Part of a small language model's weights.
Size: width 320, 10 heads of 32, 14.9M parameters.
Training: a variant of Adam for these matrices, 381M tokens, 5814 steps.
MLP neurons of a small language model. Each row is named by its layer, matrix (gate and up: input weights; down: output weights) and neuron, and shows model dimensions 32-287. Each number is 128 + 24 x the weight over its row's rms, rounded and kept within 0 to 255. Numbers have three digits each. A neuron's up and down rows have the sign that makes its largest values positive.
After each neuron's rows, "fires after" lists the tokens most often just before its 100 highest values on Wikipedia text that the model never trained on.

L2.gate442:147092115132141083085121157107124137123131123134120146105113101129123152185166148115149144113106107104140117155073131096087146116150131127143143110100119133132135128121125119131143134126130126131201146110070157160106119132091128137170185121125083128170088112105110116152111123131129126151137185153170129163119083121114196101137101090108122145092107087083135108112150165128099113114120137109159133121095111153117121158150135124107140139110084110134127131103097078140087093157161140142134120165147127104107108128091144112151141147109113103148120138127127172121115133131114146114122155086060180053167088112149103134126107102117104103135133129117135137121122137097126133108120154148146115156156147141117177183139122143096153121114146113107135131135076125130105125098119136
L2.up442:162106150105153101117128138071129137111146139119112124160133110089121147158150129148134086147149128090167114131112177146118145094137109102141117134108150110112165077180138098099145135103149139155163089174072211109121117146134117095146108106158104122130109144114115125153120133082111130128157149125144130101151107102121134138138127081138125135098105104135133090121156121131076106134107172136143123181156083121139163115132121132106133121095109083130092147132105100126125123133097103147123183134114113161132173143164153095132156183095131067118138141125159171110165102132137131119160141142064159106183104147115129126151126106101117097139130137123130145136116130100123097098145130126144153126135114197105138156122139127101140105107118115122112108142142152115117110128103206
L2.down442:086136102137154108128151145107133102107124134139168105099158128151111119114160143115129150112115145173097156123134126173119180111113166122114120145140106129165112144136141132118166119116093135121124127103076111119152098131173101107162184095150125150145100102114135117117134159167110136170118115131136165105149103120143103114159111141113158109135149111123119144128081179144168145148125091142126147100132146179090116102114120111115141140078152139219126104099147141135137180129094078091099144144147134122115120132165134135123107140100187103127113117106138182124151140118126196137160142125161141130121144134150141104124180125126112134116145139114153103164168166121134138120132145128114127166105140089182152105158136145110122143126130179136140132136110126132098118178161125
fires after: " ", "Note", "ac", "s"

L2.gate11:118125113164135139122107144120127107166147107141118134108108158142110151154104140137130161136138132124051160156134135099106123114099144151121133111139143118113151155146169085164116132128097143167135115113123119123136100159133150103144126146115095110145130108121116137107100155093145121138117121090123157125123119125134132207138129130068098120116123140105095153128134100096172120108145134166109111127122141161133169138113141132123169140154166142108076124164161128129159154111134149142131109141113126105143139126153145095137112156132140156113126078130137166103115126125125174153137069079123129104120140120096078158135134102099134135108059095135180120101140176125100135127065131164089093131149137118104112115087146088128103150115104149173142114102089131049118112136124164
L2.up11:108065167141122143140092134149184170107100117128115099120153118107161133152144153117146140121117123121165155124121106122123160170139139096125150118145134094158147156116091114138115132131166153132093138115167120149149122141106126151149114081145137124149113109101130165093108085116129143080114147151135123167143173113125131110134150097173153151141149149094162136118111142093144147149126111095124157131129124209081114138118103123151171138126123147121118137171089175131153139112173151146105140137135135129184137108087142143131105075142126133119089110110136143090074125083151102128167156157159143138121173101111162105127128097131134150101095144151101150119147115119155107114148122091092141147115113136139146108156130106109152143114166129158144123135102101127126161130174088
L2.down11:089125106163131117127161147098108138133148138147161068147141091140132121142174085139106087106119109116141162092136117120121134133066131158083128080145121121107161100108160103114127129147170164126171106131149093134072102107108135110108163133113136118075122102140116098164144155082132152192144162114122113107113134122108118114120125125155105118141128117156138108100130106136131082090121145109141123116134148145132109167117116109146115185119132142169154115109139121141120124114113157106106153097144138131162162150141092070115124092141140101127124144130145128112168074129150069157150115133128112123134150146132108103131131123113120141183151137136129158114112113136135166122072137146107160111093103103126129148109120107161161136096123155100098122164141136206160132169172138
fires after: " ", "2", "1", "3", "4"

L2.gate340:121153149153120105155122118119147120145116142097145116141130119162123174163149172117133101155113124135119132143113109094109162104119131138131151105072130152131144096118117146116144108152109155117133145096127141164091146108125111063152136122111072155166166111145128133129090108154123132132105181134184180109103149160092145135130109103123110127126161115129148126124135144072132132099131067110158125133122130113115119144152102130125136129121133138126123142132113110119078119179132096151103112186109094163140144154151170134099151127144148138108129158165145098099091129191109163124186128124113102094138112101115125158110145129137100124171108151173126125110111138091192109086126139124139121143155163154129154132135141115136121118145115186136162152150148115157150136100133136
L2.up340:141134107078122093094124117129124142137128132111133120116137135121121139097128139139113102129134150129099128144142126160153112114132139195123070100122156132204143103144156121148123099171140128126102169170139116130133159124136112142120136135111108192105142136114116142116135151117166119151132129099126190146128104116099106105150165133154166099091136141171151123127142111126129068154120124103144186113126103124108140139106117172114126150136099160142113105171120121130141151098165138147136102106150152128117148182155141108116183142127088115103172108136123144101153142119139126135140095090160103164173122146163109129144110159138104105110150138126169114067158138085113150141105119097134141172142118157147135095137138101138139131103161129103090103138161099127188154158143145
L2.down340:096162130100158151112127095134141102105135083081098154111143149117111113125158157102157178127129142130111123074126095155156134107103111109109140094075093120142133139112128141081126093102174131148133117120147134146163136150125141159158114145089161094119112149119104135134124083156163177125162112125106129128118168136106128128122169129129146126139142131138143147088174073156133131098141135153137116101090119141135146137128104128139160113109171145143135127109130157098156158137158114127129097190144102115137124131155151094134164072107110123107151110204163147123137054125128127118142149119157117133158084148153123180108133164137119132137123141133136101147133125139088165146129086115112114140165159103129123169134100119163131098142107088141150091119131145169135145176158107
fires after: " ", ","

L2.gate732:133173109114143118104123121095145116180115123112144099144107090155131139168120096161115148124109123121086101111133117161082148174069130107092148144125139106133148146124115112128105150144092123139127157072150137119141159085117099108098110159109118135105131173111108151093134125128115135145126105113171156079156095141144088144111152121105137137086134135125132115134126135127119149143131142124171168175155129139094131146126142127117144129170091159131173138167116156177092135147140130133106162096146171155120147093140148135152081138125149126119112057155140130081113129163101105139135146124169105162119151147118150136154136140174142087125106092168104153171176131154122095172137102152134135139119118089108120136101143182128133073166136119170130098137126125120168139149127102
L2.up732:139121155146148163146118122127121161183139115160107109134102146119116146146076106126102125141120094152105122132135125134094116126124134136103119141110109117136125131134138119123092134188158126103072106137134103167128165106097112118127115146124120132096155103127145120138134117147095145159176146102121141131162121113139123140086127118079113114137148087115143132127163136127172144119138130149124183163101102109112151140131149124105118137207157133130124141157119105103165119144094153132140138131158156154096130135144107111173122162089114155117082121138122102085102143118084108089152070095113092145113127093150103132120112166121101125113132158174131095143151152164117084114122158103136110137140125166140101131116169156122141140108092146110127122107116099084110135140109137
L2.down732:099145127120099160128185151103105148118176137100115162129099112104149113158115103137170140108171159095161135138169160117121162145138124083136162126187167152135135148172165107085142132099146123131153123114120102129122080124135148153120088162125103112115149161107128132096139141111193160123153100113123165079117133126139145147141136134109158136160108148168143087140123097127110135153093140148200110157100145116146105141169112148133110133107131092110136119140126148139139124140182121120125141136099125142138101082095186156100125113135138086099123115122144124140129099153111139121130092177119141119154129157177167118157126143150139137113082141117095144163123125103110143135117090127104129114168109106106167124115118109139131122140150107171084116109142108122142146159118161
fires after: "9", " directed", "8", "\n", " ", "–"

L2.gate783:106099146132143136137156158133123115150133130122136106149167146140128144104117121124120142112093131130106119146139131166082143129131123116145101112145125140125145147114110109139110109099121150149081093121139127164135126149091118127097131141148172152102169113133143174117138098125164113064151133160143128131091100127113139138164112171131128124137189122130062113130131114126099134148110125079130137126198090089161124152124109197149120156108127090133098144116117113150133132121145141105143117147177123131113139154088141124146127115113150176144129090111140148116108142113128138145145124123123130120077160139188111126127116106163142115163119125132148108117129108148136067159133119156118150100100190144115093120107173128133093128179092192118131142145093120159119139105132144
L2.up783:122088140130132150149142146129106093103103137093177116107104107144154181113163087126131141139138132117086118136140138110143109115138135105096121172132123092123100158154148113104093123189142137127135143098121125112105162083090123116137150131154148141138154122162131087121138103139151124107145141160147105164102144151135176151148096144098137145140135146130082070147142105111123127129141117095158097089181114065141167113134141108134116142072123103123138113147143091161083112138156150104113125135125136130120111143070107110134130119145118122136160120157131072138075148128134128118146137126086086149121142129148106086126155104154155135130143117156128165075137117164104117146127130170146128101131111092129130090115131153135094159128112140120143101158104120123165153118082104
L2.down783:086116121100141143104134158134139084126135163119115144077081123134146129139118135121127123069132134168129138125117117125126120090125087113060111076081106113133142140136115137121132130149130165111132141121161134076138091135165125136112109123141121153137134141147108085103100141137151136100085150121106131125100075157094120147094150124142103120114107108171107098127113157098162121089146128166150138133120112122139191125135135103120129121116116139183102137088149148111120107121131169156134180126103156147103165119146105123141154109145121090140191146159148126154120117134120144111153205102141116103128164089121107115128148135113141150143149111107137142134132127114145180115093171101165143116121109082081143162122115130098119179091115124155153109112122148147116130109192086
fires after: "0", "1", "9", "2"

L2.gate657:098136127108169107130122137144103132133088158120142153116135152160156131129134119143122136140113078108124139129109128145179133087108094155109137102103136144125155096140063158147127134160136131144124129171107120107092159163113138113164149120137089122130101108133095104126127168184101132121114136120151133146102095134132128115132153101121118134098162128103193135121106129148164160145081126146099108141104131120145124108138129116061123123166161163098142103073125130144123142114162148099174107149155105137133113089126140134099103084186134173160112108149129104127104107109087160150138106142156172100162117112123139122137115139143126153103109113135145107127117133095124156158129125148160117152143120108108112114120117163101150153122106144127145112158093119112101108098092137
L2.up657:127066128055137123113118151154085185138122111160109094089126139152164096148121163136115133126121101125121127111171136129158126139108108116149111154135151089133153119135079088162164186151109109138121146166128173133144136107102199171186143109113112110132123090184099117119128150101158136154079136162163130130078104123106198085108137132127155114147159169084135134104148161139120171149139124112149138085107110107105107115134115092121157118128166192117137087110147096136124171142114118126132135117074152107144098144114126133129084129156170145137124113144108135135105109117140150109121145134131091139134134072100148123140140134148138103139129091141132141123118160108166118104112147146157110174120113120118122146165108116152081130125103128119086148144137168130158138108132148
L2.down657:132116165139093173123115097144142146117110121129133114110143118179121106133135115147129130173135167131116145159181132130156123155118100125111120114176132183151125189109139144133106118132136105118092132172123118113184190126106128118163134152124101175121138138154149155163114126098111133129159129149128108111156131093109158137110146163106121136120145165187118129140113154126135125138127134132111142091138162144110157108127142158109113126150122145177182109102140123107187154143119094124114158125102134101136116110159126126118125146150160122122134126114189131136136104135136156130101167142060141134117125098122088114159171127112135136126104147085110145092122111133105136102097078065142124140107092159097104117125102157141144151123125136111141160111114160156124086161107083
fires after: "_", " Y", "ia", "io", "lo", "-"

L2.gate369:105126098156139122093118073124131095198105153156134094129106077119144134095120126142162112099104168117164124096125145120121131119106156153157152168147136119131168138125138095161110144106138122092092095151093138144174142134130099136108119118132110134082099121132123111096111115084164124138120111178132113127160117119130106149127121136151108090112095140127111088114101072096087135132122131145147142182119089156163132114053109146123100151113166151144137112082150105119111113151112073107117142104147068156130124158088116129177104123139117126147126133114082151160137117156144158146152148110070129160095142146130156119148113122143146151141125140142123129149146135149110108124128175115118139140157140116142101140152076136083146124138106136127170124126076112120108133130095122
L2.up369:114161109115169142133109099133129120153142107117138083093175102108114176144121132131150122089144144140139166122122131144110073137141127117166149140177126146126110139175138105145146139155161148081109155096111142117145177066115148146135089093132101105080172123133125121131132125106096136116143126138151120152128107089153115167100120095147158099098123125135118147127168115060141121102164171090126141123108085117147162134119102108156149155112120103112130104150097154089150093103152135155119130102157105153139166151146116143145098146121132140182142117126123120115159092099116141124162107131129150166107152176133095147154137109103182164125152151148126160160109090110114113122154139136113127141101127093106169092153135156088120150112114102105132141136130131090166145118152116
L2.down369:111144118121151110091150091146129126109140114141132118134186149130132134084156116159124116130105119114099144136119093121138108119095122117150129128088089106150133118081097114099069145163135124132111139127160178089161067105100118124160120137122126138127094100125142169111095132161174127117136115087162156126139147163131146153142139112108122145108120163089141151142136105116093087100148174139157133158118157140129117125145134123145136152115104185181100152144153172113130124141151089144132139121169158175171139151144156129166151164144106158107119106140147130128163133144131141101124146094112137147133137111138104138062113138133091148161141134122154097104129183136124128090124107140159133137125087098124122129154107125120093110115122126137188119159109104131125112122193174
fires after: " ", " (", " P", "P", "0", "1"

L2.gate645:151144151089171120117167114142137185126139128110148110173117157144154135158098091107156134155153155078140102126123137093152126164116079107108134130129139090123099154131109155161122137141118175100165116143127165074097150109130093119112148151136108139144109101101122126124135118150155125131129155102204162093150134120157108122151107142181100112099146071159133097111119115157107114106112103149131148115118137110126134135132138104161129153150142121136145153168119141149143118124135152163143136081108142158090140087114122110127122130134149120123125121108125121150092126108096099144151146113127113111130153138114154123154150133173132120173118129194096119159151124143148169177124117117147138169109153078086136120114110131114155127145118134128080118149130100122110125146149129
L2.up645:118099121120135079157132112168132158174153160110162101105117158146155158145106183121133139159064134109128102171100085092153148147161142090075148118101089126132139140162121123135099143114109139139153123121120125102100116101132164102133175120154129142096154122100105090093139122147144134122099143121141182142125159133124152120141156120109167162126136159163122112149157125091163121134134127163174151132141096127116122102137163101167127129164110122116109161149083146148137114102185139123118135133123122097130102109142142146104129103143114150131111137118159101147120093161106160139117114121168067103112144136127135121121118127122148142134185144119160072157124135116108134179093133105120105097132139103101140128106143092169150127125120131138086103098125117089163119117103142
L2.down645:110084119126106128140116094117143143099134119120124164146135115145125138115130129177165125149119148136108125145157172118160075106123121087129113113128162097139124148116158139130127150122109152164088120141143155254146091134121118153097124126104120101125153162133141133109139145149085098124131124128154128111149140119119103167144118147116133111140116166155138124106117109103075117160152126158127101103153136094151110086112111096131110142154142129121110132141110106114134131167098078133094153105095091120144119115107105158102100114084099129096173132086124141096125097116103122097135109126165141130090123159153112117106098103115153147154112134158157090138129128111096133112096126116159135132117100140188138106113107157123090124104186125101095129139120143125145077119125103
fires after: "\n", "|---|---|", "|---|", "---|---|---|---|", "|", "|---|---|---|"

L2.gate455:126121159134100116107123106160114113129157144104161125148093095103110112115140150106169151106077122165125169120147137148129181135150150158141119137118113139124188075130109137128084125143142136107114120147154124133145132147189144167121105080118118133136120136126093115133140131090142093102174122149144155117160103147090146113172109154164178099155123108149115158132122147116112119121189160125106151108147115126071121111127079143124134122120096155121134138133087137135137125127127145150154087142110147102128094122134107113138082121140101117104149106133152155097184150124133172103093135140137137141164130109137129105081161123123075118140104088130115138086115118155108138139112127128097107129126148132125144084124145174138144111105137084117162106138135100157129119130140129
L2.up455:140108110149139145138117130089066117128169167084121112090128144102152137126093126145167115120132103136110156117087123098138180111144107143108133135105136168132147134146115158117169119180147173127087164127139122148100137145101171112145119169147120133129154104092140138105131104151167120099143128112129136125124118160126131120170158122124088147108122147147084150112167081105147133074163156143172148108152126160087148146096129178116143114122099099132151143127131151080127096163126156132156116108142106156115156174108164127094113091132145104132201112184146100109115121139132126141119151108102125099146165148127110127107141110100127142127125166110130107067154125110144123131098137121122128169104132135134128113096133138141168143077095145141131125186125112172159130121128143
L2.down455:152134096128095168127143131123122150119134139116107127111134126127094078127138105116166132153091125117146110090149126159123123144097113126133146133103103141141152154127159097137062120102132131096128108119109122086133140128116100143152092147118143126125112126104105128110135157125107136103093101162156110113109125137165112122128136149146123118194109146078146105122125142152108120123167179136168148160126162121127137113169144108110127172111088130229113154091161123182166161131167094116125128170117112144133117137149159115137124110144110149149130133100126079098130133167105116149155129103159084111101087112140139147120112118151091144091117126143162179130137111150169120128179134110158143164155123113162119099107136126100120117151079124155154117067095078150148155106146161
fires after: " ", "1", " (", "0"

L2.gate132:081103119120088152138098111103128139103145120184148128080161109159124130133145163105144157125153122105118065099096125087120117141130138126158109116107138099150156098108141104114135146128116151121129130115138098113149136150181102156128136072128140088141131123130129103127116142123069104151115178149157152120121107121153121134065136141149112076121098102150151110108118110156146107133092133135113132138110120123125133167138129155138121111129162142112157123108188144116148197115123145121135175119135122094105129126086095118122094139120193174129104098084145164102144091102127132118132094135145096166112127136107106090186113155145148161127144149128104133192121144095100174154119113104086135137101139162135127090155143120139162121120136151162117137106142116110102079134122123
L2.up132:139148124066142146145162092119113126089151147155110112149127162146143078167155131128142127108103113103135090099130112133107111139125093087125134125134143122148137075093135078147159119146089107131146115117165113139131147157168123160120117084133098056149111107144071126169092130116089134117118134149138120117101123122138062105115176098131124108125073113154115141108120121129090114080114127135138136081093122130153112115131139122112087141133127139134162122145134161151141206127112138131126158083160108132126126128130084116127053114137152171148128121124122170135134160119166129137137129192172118128110127143101152107121129123112178145142118145078099121153142148132117146189130117115150099132121126142123141131159133132132103126131148141159158115115169076136128122104161132
L2.down132:131145085103150122157175112147099056108109174086065108143107124128113095130153132133106165126135124137127144121120114101127112093140120116052149119124107095106140142109081107129161097147124111140127114107135156084112123132139138194148137111156132141142140141157162107125101147112127160117077130142140129145057089138107146119142144127166101123154125135151126103151144132118109090086175134152130106138121096130145183106109166144117123150112111152166124098111177096106128142159158127134132154146091111180103130183150083113137115135149126118147153126142149116152134130144125154135122171124149085135134149103131149117085155119145122154135098155109101140135138149168116112165112127126136123132106109130100174134129122124156129138084102182161103119148122081140146139147172116
fires after: "9", " ", "1", "2", "7", "8"

L2.gate504:126144087149157130131133124089130138146086112106132107167140131107174088149114120125110099146189121167127095155133133146128136132121139082121189116152132111148094170119116093152112152132101145145131121103158135130094136126134089086093170167154111149113119128153125084127108128145107116115127137158106122162096118120109141116176162106149149113096153157153133109166132163144129084122111107091137099115127139139140094149132162119134150162135101153103087114147131123172125124101112082136158119149159144125093158143132146119085129164157136130106116147154089132106117161137059106137143180105153143097152125153151108113080142108136118135082131150107149107154141166116128127134066128121123130089094119114141136136131090182119120116150141154109136116099129148078087129134109133
L2.up504:124131130128180094107178114161118118149142137144142120144118124114112083139166132105134102150146078131135091164122162151125105154152138118147116108108136140128150100108122105123122073096134133127121149150134091096114155166153093131113136124126132137170108091151160159154155110121075101141154104101054156134114130138073120109145125128154187124109150128138174140142155110094130105125143145127118138125109124116163089137137104134146092160139135174124124088121126123129154121109111084119142137164126132144138074084151127127114107120111162128158140149148132181120131106115153120118137134126147132128153165130146115126121125146137126174091149112110168079130093142113154127131117144125121133180172158151129181102139139160189126074118143122086161109121202128111086162140108126
L2.down504:101132115183153151144147130114139173129096122146109135170105164140135090163133129096125139103111131131135105126110095120124140114146107142069127113130070097137170172146101129080126139135171109151138147131088113101126094123103149127151136125132116162091116119123119124117114138128104173136146095101127158121111130104124103145130108132135129163135154156133130151130101177134155162134134115162145136159130154096118162116121138146126135140142095114170171127112161099092159120156132148121141144135139204125122138088110153109153130136151150115095117117108120119136174114091154096131126128174124124100158151124104150110103123102165110101088135116072133104146156177158190113096132128176117115084175102089149090143171153119147125135104070102117086117135147141150127106142177158
fires after: " ", "2"

L2.gate315:121128103136110172150113156109152152122139110182107093082117172138079150177142135118122140095143156113135088116111112107132114144088121122114141150131131116089180111147148108134114115106127113160113127087136133146126125166124146133095103066120093144169114089139117134133136129087098149127078130120108117121139089149113107147135158108164141116124126078129125134150103116142095129143104123069169152155079115147117119162135092124112157136080150166097129118171151159162142143132110130127060141188138146092157129091152102113175128127106149133147086097083140174088160116130142162141131151135113128152115115147099093128189153124109141145150141118113153139161085160148111130154114114133085145144118142139141145154173151086142146132138144127163138149102123113108167098102117140
L2.up315:115143075074151161095085111116129158165151158146138131149122140138111125159108138149161173147127163145121104091082110140140137121124134124136129124167124131132113108161151139149122155075124172157140119104112122128134099135100115137096148116143106146127113104130129168137104151121081151107127115095131138127154130139109122122126093135134141105107110137086124108173132101114134105165116121181126119125107144135126128170177153091086181111131143155075129150138097141128111103136109149126130133103154115114149157134115114132127121133131171123175127111113136103120142096138101130182147082108134106161139083104144149141140106153111170133126154141133127172182149165112115140116083097117096162153126116149109103112193160127091172116109187150102144145100142156096144129072120119
L2.down315:122084104106147138079106128127144113130137128137129123142103136105140102101144122144140147139153189171189120154068108167130091117121104148103100119125149108138175162156125124118119110131148107105151177123187153133127139179112133121123102113151162136131160133164147149114127139106136126127094143133143124135112085169123117104113092147163127129148096140144138112115119135135143086089132101177110091111134117123112152116158175099107144098128118151117118167104128125070144099110135125147128127136085123142169160171142112136127143165136132118133122112106162117096163082103109153107091119107116097086145142136112147150141094127123142135171142085082105156129135167138135160137103141096139143134098143110119065172135154131108141123111123174142125165148094152141133116137190124
fires after: "2", "9", "1", " "

L2.gate58:130139117133132140121088136129146143105141147107120111089085166124136116160149179136128150159125144114173136122122136140139160157083128112122158125140165157104173112115166098145095145094133107134143128100156096087115110152137126146153120111119127109126159138145082168151126153135134128156075085125136103140067142138147085136128158068097099102141131113104076125123156136150176122091125122115141112102166139161127114184127153103103130148149180166122121163137086126132149145115117123172144135113165138121131125105104086130130060147124148122137111107083080143123109140116105122123099156150181069142089123172165122127123129160090131159118163164122166140130160133128100129159074129094096116138116135149120122141158085155103137137147129117128148132126139104120103126137153153
L2.up58:130136118112117113109138137119154141156113113201085103129154134100079135127136151072123148136132138139130104121095106139130130184165112117151106118152115134107110129127160130135115158096105121141126115099107122115150139143129081131117077118128130131164125106132122188182147132116096136107133134093116116143135117081134131137087140140125123170097144126103151121116157150143110149087121148114107141115081108149121114140097123093106133134131109144138130129124144161125128178137138142123175142141147155130187123132163124149108129084095127138196088095097103199134149126150138090125160098112142095156144102148133152138145165118110160168145149141090103104133099141114135182074123133136147114124130090133132150096148110102107112142093165140153088176083144117126146084121130116
L2.down58:150129091067144157130124094148121073152099140119098098107148139119128105151115125169100137152152146143126091145144121147144108127091140115097098109098137118125145109088067138125151180118097130112121132131134126160116059182146128138100129092157064140136145123150164156120125109137143163159164134148146158098116095083133129100137127127123096155139104150122142134135093128158124120091158092157126107107150109141153115093156116203108142072117114120106163124115191108122124111131127088094149089121139136151104133183154140144102120109104095107150113127135114119153141137150143157104093151135138071125135128091103096112105093126116118109123167136135136144109122098146112118106123151130152122122129068126143116159120147153151091112147109121095140122104132112129164131149154080
fires after: "2", "9", "1", " ", "0"

L2.gate415:107109119146136099130109127084111107113114186144119141112160134089131082140106115099164127168138133147127130138141178112181131131105124158134132073113150086119157121097121125113094110151085143134103087197118126115116149142163169130121129129126144148121150128140082146107161144188138115122134149151126107106129088135103128146136166117092138117122099159139156144129092094114156141143137125108092129135100149116140122096110114143132167123103100157129120162106114106145106147157130115095121114095152132093131128128143125132157088148135130131107094136097144147152152108171139112150152098149120144142121120142158142136134137154179121131110166109166156138121101160150152073088142106158126136136142148166138121143136087147096137136099067120168118055130123134128157066124102141
L2.up415:152106106152148062151131092108132116121122135142165203098127134152153120125127111122115132157150140113104148123158132101150160134131185129137122075131084121098136143116159137103168104129116115151136133106113155160094101144115169133123166139097093101094121120133146137117093174142134107147109123119108168117130165153129137080181126157164134133142101160100150109134123170102166112154128114158128145152122129172123116167128106161122144135125147164143124130149073134131144147093142116147137130120112133152123105137098162128145156101113125136146110120117138151138106113141110128139132120112087163138124161121166162166129091125119153150135133104124189124117128106160103137087131095143163109148146092103140115104133102140122180142135126119140133141152137112178121119178114148
L2.down415:108118115092112131134162131134109136113116158061126133118149120157141103132132117087108176129104152140167110169118123194125101134131137176132121147120131134149120184144137132153165124125101150141139103112111135093148110146104121114173115139165136102124145169105096123153141106081164134130123133144102113137144122099120127106138149122152080140115173161125086125167151150130148123120138158132142148116159132117120082103127154141125115122159130128120149088116104133138099092091155141168094123096127176146120120117113161102119136094140089142123145117116141118120140134118109132110151092104094146164133117108108090166120132144134153129112136115127164186176132200125108156140096135075111107188147156120120100168134155127093131065108147133092081158144118145129150153122133164
fires after: " ", "1", "–", " debut"

L2.gate682:114142164104164110128127109176128096141081133150138045145159116094147150118132159140148111125133130128138133128081114075128132130119160134122108147139153092210160124131156105131120132164188117128132138109128125121116137117161162151122123113155143075122134126118121101102125112105106115166135138133127089140117099124098110150152158104146128099135121123139130116143118082157103168110129120108115137114112112123142151149123159152095101128112137164132169117161134144138153159137104157117124156088135144150140167104150111123130113119148136102156133138127195117123138131127121136141129169121126110173140122099105122144167119105122102195119166123124128148126126090118068189121153163079156092118151148116133120140091100146133186107072115127124097102148097158111134146138126119
L2.up682:156162121121130126113143108113145119157093140142144136132096114128158113135137132150099129154148129151138138172125159126127113139120135139152091098093160133152128104075103116126166143126130124138163127138180101154126131143107134166131109116106126141101095112121065157109164167098091129087096103125125116112120101104133105143142084172157127122116092119153117118099159058116129138133089114156115141083148111155146098142118132135116093179171175120156086132154151111121140103165078122144122115083149144180130164119140127105119132127126139137115178112122134138091163111108142122115138140108179134118076131104150110117139123145161112116135116161150164127111116082117094119143128139174118130142110119200134130117158097124138126127131150117150121121116074144119150132161156089
L2.down682:137133061143120185150137106087098105123135124094169178111132138116134133144148109130114134118136104130117124147123121197117110123103107157090163177077105120132128120102100092126140133094141178107143137091119138105093115146137096121150132151131123123145145089101121129147102154099126157136094091096138152113124099113170116099116124135156145151129133157111126126104136142091154115131144121149129141118145111171145139111135117128136116140129143121153112123091146139137128115119169129179141095107105117117132148155129119109155105135134081149135154097120124151133083080118095134122085142156097120104148141127180154162146110121120118126173147113122109116138105156156137127160095118118100116111112133113094138114074176149144112137127120159162160147172152147162171151152182117
fires after: " ", "–", "0", "1"

L2.gate828:132101123177115087118194141129144094189093159128141099156152117116124133099091121148161155162155116145099122129097135143121083132121099111147135135128146131121132123157105123137112132134151163134113156123171168125097121164095157122155119139148158175094172148136101120104135142160113122107137145149136139147117105119096111106171132142105108104128155109119140098120112094148177109207104120116095139122144147117177102093139129145161171124143112173110107138104095114130129133170133113126160130181113114192103140091130116138140155098092106165145123135121113114101118142137110120091096082128158127096130120128122085119123088150194076126152094122148148116152115118173082095141157154159112164110143120134145112116112139136105092132110123153108135134126105180142118142154115115
L2.up828:143118164082185075086136125110088121140153098123154161133114106136152163130118139101148156112079161147084134130119155116144158125123162163128120081104101178150140096146111124107124146158152125118076157105161129134156110104130101099129126150110165155118129131128131122111121115075146142079095120072060148140126162135117158132137102093100159129152132131170150159131086115111140143115132105126157158069128090118126077114118103124166108124158124140146124140131124131159128117118161106131114122137136126129134164119140140151133124086128155089085089182152156091121131166172164153135119134130120123143091155166154164126162132132137125126148137129166145111118143131147096094110128148136105106097146197127104164125132091130102132115138098123131150107139082127119093136133145127
L2.down828:135139156139166148158161129146092139108128121140125165136120116143156139134113104125110117124143166136144149165112135116135112130123148123121094141151145089151111107115098098132146065131139129146140110132125122065143099072168165104182173149156131112142116099089133085137116099133110163143111132124125134111108098144137175150124101131148148147089145139157120185175157170093143114091155142117155151138178101083129176135156117172092080144077115158116164092105122145133140138110122172140122115109112177092165116115138125145132108157132139149127159160134162133161161170101107139102132140134146140113150160152145158158135165114157174108116114157158124125098181135081133106112094166108131117120097116118128129142097112144135155112116133137152148120116101130074123141117145139
fires after: "1", " ", "9", "2", "7"

L2.gate160:109106135146116109149118103136136145116136103153137125140131073166141175121183136112077110151118115135124134101128113147149128126089120144127149100147151146121163090128091120154137131154131156067140148088154120170128127153134107121114131088163120176148124088122088171116128131128130135148090157130174178064139111129139085135191194139137100114121116064130164111115148139133117119139116117097114119124126100125108097125121112104162097196112180147150101131157096069107091125140150059114125143115124116129123127135088136114127120111133089142139143148182125145115106143151123110135122137147157137132138121130109108105134097122148149175119147143133125073131112121117114136113099138121124117133135116135121111109174112143109146149129158121151129141127141125106136076141143098
L2.up160:082092128107103056151076102112115106138117127135154136143084112150131176142179128146109127106129139118084148116149152130153092121127099144114133106138153128121128135130096124097138147109091119109142068108151110122124157137160117116143134131090118091142125107099115135123104140093164113147106175090167137124106102144124137123156144123145120128134099131146131120129169109087128111103142053124138126156113118178122080143110114127150140131133132116149145127148115148084119132121133099111153094090147147182146129154162134131131127121122167078125157143132139118122089134163129168131135169090141101148159139118158109121144099126132149120090150118144111063118085118101139140087068143110117125143103117150136140168119139141073148139141092094145087120088130124117117118174131138
L2.down160:075126145121108137127136115101134100155123179126156166089116102137139112144120119140160152067115095098142159140115137139138082082124132116093106110123109139149118114153152142089108134127148158143127111123162143131131117112107139148136143117151201118100121117119163154158098144150150206128119092099087157141089148169124107125130149168108140112115111181122124126113119139130175159164128155099136146125128129099136137129127085141121094097108142154229108134098128146131113181126144146132163123108168142122127133098108131082095116096116121136079133091156131132106115153147093132114132111148148136131143122116151100110114148129129105143150172178125111122139160139152146133140113095110171129139185118104144121155098118110116108137144138126111127084115154105162134118162178097
fires after: " ", " ("